Part of a small language model's weights.
Training: a variant of Muon for these matrices, 901M tokens.
MLP neurons of a small language model. Each row is named by its layer, matrix (gate and up: input weights; down: output weights) and neuron, and shows model dimensions 288-415. Each number is 128 + 32 x the weight over its row's rms, rounded and kept within 0 to 255. Numbers have three digits each. A neuron's up and down rows have the sign that makes its largest values positive.
Before each neuron's rows, "fires in" lists the words (lower case) most often at its 100 highest values on Wikipedia text that the model never trained on; "fires before" lists the tokens most often just after its 100 highest values on Wikipedia text that the model never trained on.

fires in: "known", "such", "described", "regarded"
fires before: " as", " to", " by"
L8.gate446:151156124135180132100220111109144129126102117095094115117149190129105142162157113127170115130116126169109184119139166112123096162120157163157220081183131082205038096106109101148109125126141049142091128078231104120145135140095155137077115090136125123158149109185117179135159099136134181110083114159182112142085185107170123145195181156113162134076132080159152143139140140129153076105124
L8.up446:064182173111152112139166136115135053120162123125117139046174128148156156147120186191173107157134133119101148094155097157150105113139155094133150144197048201111112138084127118059127086147124105135122133138131140185161107126140148134133158113105136139129196146072143098090134193163160121112093196142134123114130129090129158134246170133137129155128079100084166110151151167126113083117105
L8.down446:095166155103150122185154116070069109116151104185156140082166153139135097125103178133177149098082143146186159146150118140181099101123110122158215159112100171128097143099133129148134077142132097168085114111133112161117133146133143148171126062104109086117199080120132079103139131167158139141114127165127168084096136116085115166133142173135148152116148104040167145160133159120128105124108

fires in: "1", "0", "4", "7", "9"
fires before: " |", "%", ".", " (", "-"
L7.gate154:174095050142127133099129156143106124130081115133105192151085148133068119101156123176061161120156171104086134113157142120183141129141172143051153161159111106169159167115130115109120142174174138148104083123083121135127157194084099070118064166147073124139081119114127169143122101115093111143165105140145142115089079098136098109093116156144085112131055169112132096142148164146154107113141
L7.up154:148150168103179125198090103154151140127143108106119197084102147162072139123137145190059185186111110111113161102145159175157139148146147097131098141164134130121146176174131127165108166122114104123120132188114104119179114137091121138094113153139076141141095086127099117125125153152110109167111166157109137134094104108183102192096138116120049084136136146113108037154169083156101127161096
L7.down154:145146121075121163096102111138130151172148099132107173122112148132120147131088110078070155140138110065073122117193141151150124158125165150116104153132067119073160176141080150140092143152142134161087163137105132137149127131102128159115172125138132164018075094077108101182126158111163120166143124165132128109114149107161123086146112109081138080168084132110162094122120164178151154115135

fires in: "7", "3", "1", "4", "8", "9"
fires before: "%", " |"
L7.gate1140:156104114127154140087117137124143165131116091149104191134176045134098092144123117172097139134137141127121132128173146114126113154092113135068074092124109140157123128100080091110120123160218169113196144113089139102187123139115150096119081166172138136127161125164118123106076114138175086082137109176160103108137138124154087133147119141173113124167113071145150099137136153196109155073105
L7.up1140:127108112160102155091045113138168133117071095052179144130106094155142155140085137127147191129140132096140160153172138086149107145195155138173209160172160075181104134142099163123128110120091104107171144100160112118146170115129164087101153148170133099133076124092120134189137121127088089144121105151119139133127168125104124094137110169138116131118159131157089094150148106156120148091164
L7.down1140:083181116151122157085150159185208126110092113152164145080138103117117095121098125088168111085069163122137098102115075029105059116155179124140156163111208137171146073135133137147148121112139100122104151176118107153113164070123141078129122090189061131130145134092123147195107144183100117103147077165146145129154086142104133173110172116071118173099091144135153100166134092126083136103161

fires in: "as", "of", "is", "from"
fires before: " the", " a", " \"", " one"
L7.gate644:119139106088096094139129099118107079120097094119141116072159173132151136137171084156113175127163169112154178073106140133163093146102156102082091143127114112099119183160048137075123131177116183116122149116120134104167111178130145128119111106144079133138112104183132110104143097132117148096171152183116141116097092189137107146135098115155090045152141113123115109106066096144086110147163
L7.up644:105106175103111146168069130101129098111191101168172115134103109190116179096163174097131132139196141110187076158115176143167135074129173134116114153109077090151130166150153132148118189066120128158109140131176099112139170164087080138170151104088100081144128219202156107129150095162111134119182194096066101130171102116151138112128102166130116119052140119071117160123152119173164152094126
L7.down644:151085198099105095155134112176108118106181105099059147116121121121141149129107093097220092122136148137121146179120106112148166120090112130124132093125148189121146165124098118121145167133148105061046089122102114121108167126104085063133087105169107136127074157124104141154153169110146124107152146102095095170148115141146122057165145088097121173142119105141073128099100117078129138121157

fires in: "it", "there"
fires before: " was", " is", " are", " were", " has"
L8.gate311:120131147113157099084142144159097110094125091140138082148184178135133117145108140103083108149120133104119142137059127162042134185099100124144090186132060075175109111140144100165138167154150141150111055133137133122141152124159154071114112151144154133154103162133138107063085153122138133116145103185162153100114134144135123071131089091159149063096147135162098127165117087194097106118115
L8.up311:133119096163137140147117060138175151150102117115145194144113116118168126078071089087131153142130197108167155143093157198123138116177130109116138137090152181140066176177143077114133104130141131110174160149150155114141073183094097099098111077139135075187125100168105156056082134170112129098138161114098100078160181097094121158050102176087123183120083179142134169128157164141148124092113
L8.down311:127124255132123121175112081170159134144111085089117143095112130128231128079143111152118142135112161166164139143150121140104163134133158139061087113134161185186031098085163052093160122099159130125152172126117138099086067202127098117120100165111117137175131126095138111150119072128131094080141157129127133085157090140050076145133103120105133180172139137135133119089175163144135118115127

fires in: "history", "life", "career", "early", "biography", "overview"
fires before: "=", " =", "\n", " life", " and"
L4.gate706:165085111130116118138142188168099114106146105102164170152204124119092146092127197137103230124123094086156130110120135128165127108144107148157114140123126073135105080123138124122126189205161100097159108141166189151139121112151155120113152105188105156142128114126159093083093119115143076120143118141118186129151111108139121120121143162106172159082147148160142109149151096155143146189157
L4.up706:137126108131155149188164105116120149093084144150124147161131086099134092073129153094066194173147142153125153127088103105098108125141146118127103051147101133113180059144161137087123185081149088123119115085155129128129142097089167165108109093096139104087099085179118125080103156144127140146121186151134103103114075139171116049146139163130131167147159131129105186117114119175167145153169
L4.down706:094090154123145158152135121108106114122142178124134131109166114080138058112117141167130138108132130149119161143111146153203129117136155159125095150125114166113194089094116108181083143138095084097116175132107101107105144149093100181155090169119164133110071106120151102120161140092137103107111112148135137089108154173144096060153121179095104153116101155168174097088170153139107123157164

fires in: "of", "as", "from", "to", "on", "around"
fires before: " the", " his"
L4.gate726:095076125091131147098116104121120110123149080092109181153110153126114094119120155105215133179097127129122131176141130121142099105141076116131116086124129136174082121120083102105180118192144170089143149154153116084099138107112133093165149174103090105167189125177088077107128114182161124181149130154201126097171160094088095094049144140129112103166155111173132150144089187133084141130101
L4.up726:100123127073119101100128143125088154140114130114122107077113118112157095119087140133142140156146103095173161107135084163154084144083116164128170138088078100133186133178137068132147136184087125107135096130136130131157178193141111115142134121134162140097194111164141153137121126146150138117128110050102091132099109129137162162138066137093142157189177087128134113139154160104075181151184
L4.down726:141104127153102147133135155127106105086166120111156139082099114105094073132100085130231078104121118159132087146135205113149153176111186120119192135154098148115167153122108171118134153155139109086039075120103099116135127143133117130120088131100170225138109148107155159157135153118069196093153124161107133136145097073112104101110146127134106173146132129098148087129134126109107106094086

fires in: "a", "aon", "aut", "aze"
fires before: " |", ".", "on", "UT", "Z", "W"
L7.gate318:098200083169120188132113154172116095114192181152151089134160208130108137193078135169061178113108145135172121123129145137104164147132135074173072124155139148141122080094116120131109142122127101107090102120113155151087158185152184111112093109142061078076134111168103096130179131100118090140089086181140107120123150125154098157107104089108085130122191181112131139119108119105095114124136
L7.up318:140119154150114139155111114184170175132072228059148107159140139078084137136200128136127113121146131152100202128200160141098144144146087134158144129154151160134101094080079105110126142112121090124049136114102142117183161150164176097176149088104086105107146167162136076077142136109150115164115141133130164124096195129214065138176110146151125165104077100081087142128149122122124125146118
L7.down318:135183161204141175165112172132124077128128166086163076131111162078105039137174156144178164121131143180186099162173136147086163121146099140140179103141178136099221101129144151135112161125093088134075135138108125072110143173178101099135098124143061119099085138131140117122139120144134076091153133118197159097091126130178115166115097101143156104160061163067116127167190134097141121170083

fires in: "of"
fires before: " the", " his", ":", " these"
L4.gate1002:120191095135123162135108112100152116064120134127171089021141171146074156147082128143099105123093070124134097118117149160168151151122065134092162151126155115118087101082150104136078145147147169067122145109189116160151100106154152076142124097133141219108116159066139125069151066107085052160029076142142126148117110157155178116121133075112151098133144146109133131148108117064102206173086
L4.up1002:175055159143173155113111174076154134110154161136106128126086078157139082178164108134105079097111119116117170136104121157107097091140135144186168153122150129154106163161166149175159127132102104098128184164065108092146143058131138170098102100088114130152170119173083119113125134141138155124151085045179117073161085171176128130167096184165101077170161109059101132110156221148127097152137
L4.down1002:146105080147136137104119101122143122145115131122132145124126074106131050106137107088119107122177116101112180141190070136082120085104128143069162125094145138141157199172116174105061089176168109143159143144115182094132133139103082165108106154101075101166163140193096143129094121103077166094130034051185137146082124100090159136129079165131067150108132136092166118051159161108113097092053

fires in: "is", "was", "are"
fires before: " a", " an", " the"
L7.gate682:127090112110170115136141123161161080139082167140197123116175156104182115118087061161118168064123094114146083147168153149134100081113186166159128123103116131138139190168131152094114137164114134152141148183156206136095136143164133061104174102168159104114186138128170150083168108109063079127150142209106120120143155111162181191140091087117102102086103169144082123121078146113098115063161
L7.up682:073109128153121122115152106098109075060070142164162154156163119104147161159112092115078120067085112093212123147173141131093133145069071157150092100050080171159097144181117168098058093152118116119127150173171164087123130131103160141108147149136152115143106167093130108153178119152051116155111169107103106139124154113147109127123068142105153115153052146131099106127098124096131113061194
L7.down682:120109143128182110071170075137111176090161158112145161119157155154083170168124056080117132141141127149173160137170109106130104137157108194118073112058103135154096130146135171058080125103198117125160183215125059116083068113129146190184125171143173112180111180198116103185160144166121116164119145099131163163162125100191145159071091120093115138138054101099192094120089106079144098064185

fires in: "born", "life", "founded", "biography", "history", "up"
fires before: " in", "=", ":", " and", " =", " on"
L2.gate1004:142135103166119199160149159083152130126142097136160116161080142141114084127081109102139133112137119156100138188138141082100097185203112133127087135109157126088118127124128102138219106118198102114141160172105091120074130143135114075062124136164096122090139199100181078131165115179138100116159078113085103201183132098097071068142126119085097102109128109100103134130109073090181116163132
L2.up1004:116095136137100135129101208147140112110078098132170054140121123151176119114148114155177137114113090126117155116147093089165147140140102160088119154124202104118126129113137110072095055139151125195162156175141081130076133049113133101127183165151066106084137146157170081104071137158107131135165182120117153061148103096141066145081128138175110132061104152164164132208155119148126169103103
L2.down1004:137139123139113170194177223067209089114059095086161122156102073153157115090102104171131165142104137144108141145183130096185056161128095147148103138113155067118066112135101088103178110154172124121191111172102091122110130137148101124118130131170136118062142135064118111060116078130154195096172060100099094158132127105151104085183135127104121117142120109137137129169190151141122130108096

fires in: "of"
fires before: " the"
L4.gate500:133095141124096125094122144105087169102134084126072098133161148099139116177145163152144115106146097060130167117159153174140114132108163129115148086136080068145137179118098144121133161037069149131142145123079134112181188085100098124157183121139142119179152086188158108120083147129116141161125122165110068155092173156109103099103158049126121142136100096168088143164118118132153044114122
L4.up500:077116088149127132108127122125108170111048178150142104145132161102108155147118128140102159125115166131163155114083109132168069123113178137098076098147103062091103129155131104132137109087149120130074159101139144111156137086135084121183181128164107152160160091197131093099145130172207152111149138113109138167083082143172101088102149128139161153131220106130102103128176166137060135092057
L4.down500:127107184095103155128152110175155079136150077172169124111192170043153063094134058106132149116127154092112078102134162102081065094115149150121136137114108124113141079152142131106123132131147123154108130121112099106206154101108136146131100138197109090199154116146167121136139114101088120125120101143177145138100110131110132170156098053104132167191118139145133079122159136112097095110115

fires in: "it", "that"
fires before: " is", " was", " has", "'"
L2.gate680:107195156114086128115087110078160170133097107141168094133123088093153178160088183154090098106104177130105145108125129114091140150127073104098115134136132131166209203152144095137149127147102179203211136102146127117138094089146142098108102138153057145049103063118179104130130178109098153109098194202150122098179147106130073149077104124151144174143081151140099212083125096147181104163154
L2.up680:117106147128135133107166069135115072079155143159152128152104151161135191144092126180097033119165147090166149130166118103086018178132162104092179147162117126105169116130152089164171164189109159142080117106128119129120134123131148158118080154098142152112082072097080124145148057108091165172127159102113080125172126191127093083148103090111107180174105177112179154058126127163172156101160
L2.down680:138122109106139152103114071099129177128167171147133140120145123126083139122101140149100124138136161120136130119077171154087049103079113097147109078079144164225068081085122118158169108147170087153068111078085158090154093174143171106101156130180148164120097099069137133079141109161095130153156102115145113082186159114119145055128144124149147107119128059127102128152153090082083112095170

fires in: "such", "no", "known", "well", "nolan"
fires before: " as", ".", " |", "lan"
L7.gate1059:101172087110138096136124126155124172114116139087156134105172152122167083151148131187093125108186148135165120165164114109133073198143133145099153074116139141112123079115202122139199149140150133134154150127144192120145076200134114107167124085104188148117146074131108136117149077121144156065118124130161159160170139142090142132169149150056071109166126113066169127151165139100132156105191
L7.up1059:103126187161140127161144127131148054188110094126143144195105155093136161140116097139150153145101116079141160115103134179182071106100171120083098088140132122158142077188080076114138061136115079119080161175170155157104160116162207083104144112121132174112157154182163099057161176200133047090131160122187109158076174156126176134162205170134148094156058149142136125106164163100159100084089
L7.down1059:089201128176133096170139161145233101166148143077123103151144120113125076157161080146137103110145122136143134115105155169148111124115090165083176125203073205134199119132090057150110165120112041119091184188171150157114121137141110118123109107130095198120159117095077147084117126144136112151137130078225136098121166137186118154151125130127122111123095082093131127131176107104083068091114

fires in: "s", "c", "a", "m", "g"
fires before: ".", " |"
L7.gate961:097132079135136123106159157147151147156098112160114124162085174114150157117153124150072133141084093163095118210095139131115106094176117099152116041186122116096166136121114070168182089197130108110218091167133151085162099133138037144146085109133150110139090131146137113080140086096153177128145089175120153111112173179121130117106172140098103154144099139159159087095112190151128159135131
L7.up961:095128099106216120153089102098144096085041111175045074127126111069143156136138116109088135127092149134103177128127159101145123136152120127129128103120115177105136152090069135137170151162162105188177126130193077078145181096138092099153074140120163153099074173127112160142143104092113080102157106176146111128153141138102146045103158148138165119153142171101213072180099138162105158168114
L7.down961:091149168164115136097140134105131104106088117111138099115071115092110146129138140083171153112132114152165180120082140094163192174078120157169118148182122182105176195146099088097177132148163080108131148149184115140087145132086111102117076104110154116087091144117115155115096115112138157121142119185167105099107135086109180120153105191137143173151135087113168095115115066112151122175150

fires in: "0", "apps", "new"
fires before: " |", ";", " /"
L7.gate957:145152061146104117147129178104090146157118131123113122162163097154173168090097093160139115187166109177087113196079148097126225169114138099156175062138159096082183172109144120110123088118161158121109168134094159154050138098152125130062141134057196141121114144172132113105140123143104109151131124107163165090123160153091138133151132161055044106133068092119161130182150116121155138105094
L7.up957:152167156159159110094196142142114130153136136152116105167125086051165073097114074132120122142128163150061129152102091135207062110159082095094189127140127133164160097144192088133107148145155137143158129108117153149120132108145141146118120059146143129126140123149170099138116153176064101146110145134130128132134137090134118128126096086113140129090124139151156167082149165079119173091138
L7.down957:192114012166164118083164168164172111128168107122081135112237134135111157133112132124133111123107122165094062181130130157131171160155063124135133147133086144118176147177182107128112221140114115167141109117066151090113117143128110146094173084137158127117073188106085139163146105144100114099129120132120126119133146119035139132136126151158126105128181149134082133086124137138137108154162

fires in: "according", "due", "addition", "led", "prior", "response"
fires before: " to", ","
L7.gate386:075056129191126113101169122133133172141108158056101122162060091071120163115185130117122176174115172127153174119094132141156119074136083139083114130113088145132115132119156110148235131155116117199109165081135126128076177120102130110131119117111142093098095114118126145096098119112187129132144124128090121121117196093101143129121173087117098043125111126095084142109128143149135147080144
L7.up386:167160153103189089067142154107139099128125079127084097151061141146171136117125097134081142119123119137145133145169122127134167128151079138102123177107108109125138111099113125114152107113121192108074154094132094113153119135178124095108121128078090097151188112092177139087133132163113134189130179161153168117143097120132138141154131114160138145086099164154079128149101081137168111101125
L7.down386:117151162170166141064118108192189118159137144167127118170035137136164124160143127132146111116068094039091128141127115127145127166164123095121152127101077110159172160096112129114168174145161222123103105114147068132138188192135125076095131160126153139202115118147115122109171140112137133119127142175074079115138153091088124126155093139110162149073117168102149144143144112119074135172120

fires in: "candidate", "party", "no", "pos", "name", "date"
fires before: " |", ".", "(", "="
L4.gate372:140152142138162099095112207125140092126146147145143139127180117143139163088133106139152085080151092113136128117143114132122115169126131124077183186163137087136073167153132147090120093143151151110112124139066144193116042137155118121107081110120108196163145174175132162140129087100117082194118107163133105104119145145086140126155096167165111137155138119181153134112173164133077125166142
L4.up372:098114114121139101075118199144111097101133135083162132137144148112220145123146073202134119104118104124103152105120096132136084189098111090090123135134123132153111133135108112137152117127166126133149102157131158219155151102176122141134044110125127200129150151176136116131158161117107149165142156093141093109082128053112136145147139112213127087128145112171135096108135109166144129178108
L4.down372:153109105109119118036132133164120087173097109086082111113146105152147143099166134155127107135183065075114134117136211119143130188097106152081117162113199172153132144188146100162150122109148098175186176124129128128133092147178098145122161072150168184140132157129110169018150148093130161115133095109158155180080104175131133100141103134169148078104100125129117132128105103162127148161095

fires in: "0", "1", "2"
fires before: " |", ";", ")", "–"
L8.gate885:107118096162117090142146105085139174141124075134148148174149101093097190121159094152102107177124145104111083120115157087073131114108172161123073117168166097133096096162094148121171151092102206157117066134112147166119075134189156089064086115166050146120177156132100133161167157148153118127176081120168127102179142081174133107136127079094131128205126109169149133181155143136133100139166
L8.up885:080092085084094122102181152112132174114117087104089141168156111107093170142077125143162065098146140149045105152103115124112175140165117137073130102151107138098097148128176192135190100105129158072079139135087100150087150116112132116142040085094098143085130151158117125138113120117103081165114125164092142124151124110065169089139134141140111131146108097182148072140196125159110091107083
L8.down885:096103190087125120148070151169154182161146130114079122137152125127073144148103105061127188141138101176152104145124140146107137145166077139129115128121066110149144104109167135090128091181116142154120127119083171137103136112135173112104143159109075135142116128167185183159203132156124155134172121143090087130062178118134087153200155160090174094111131159183227083181133079155160119141088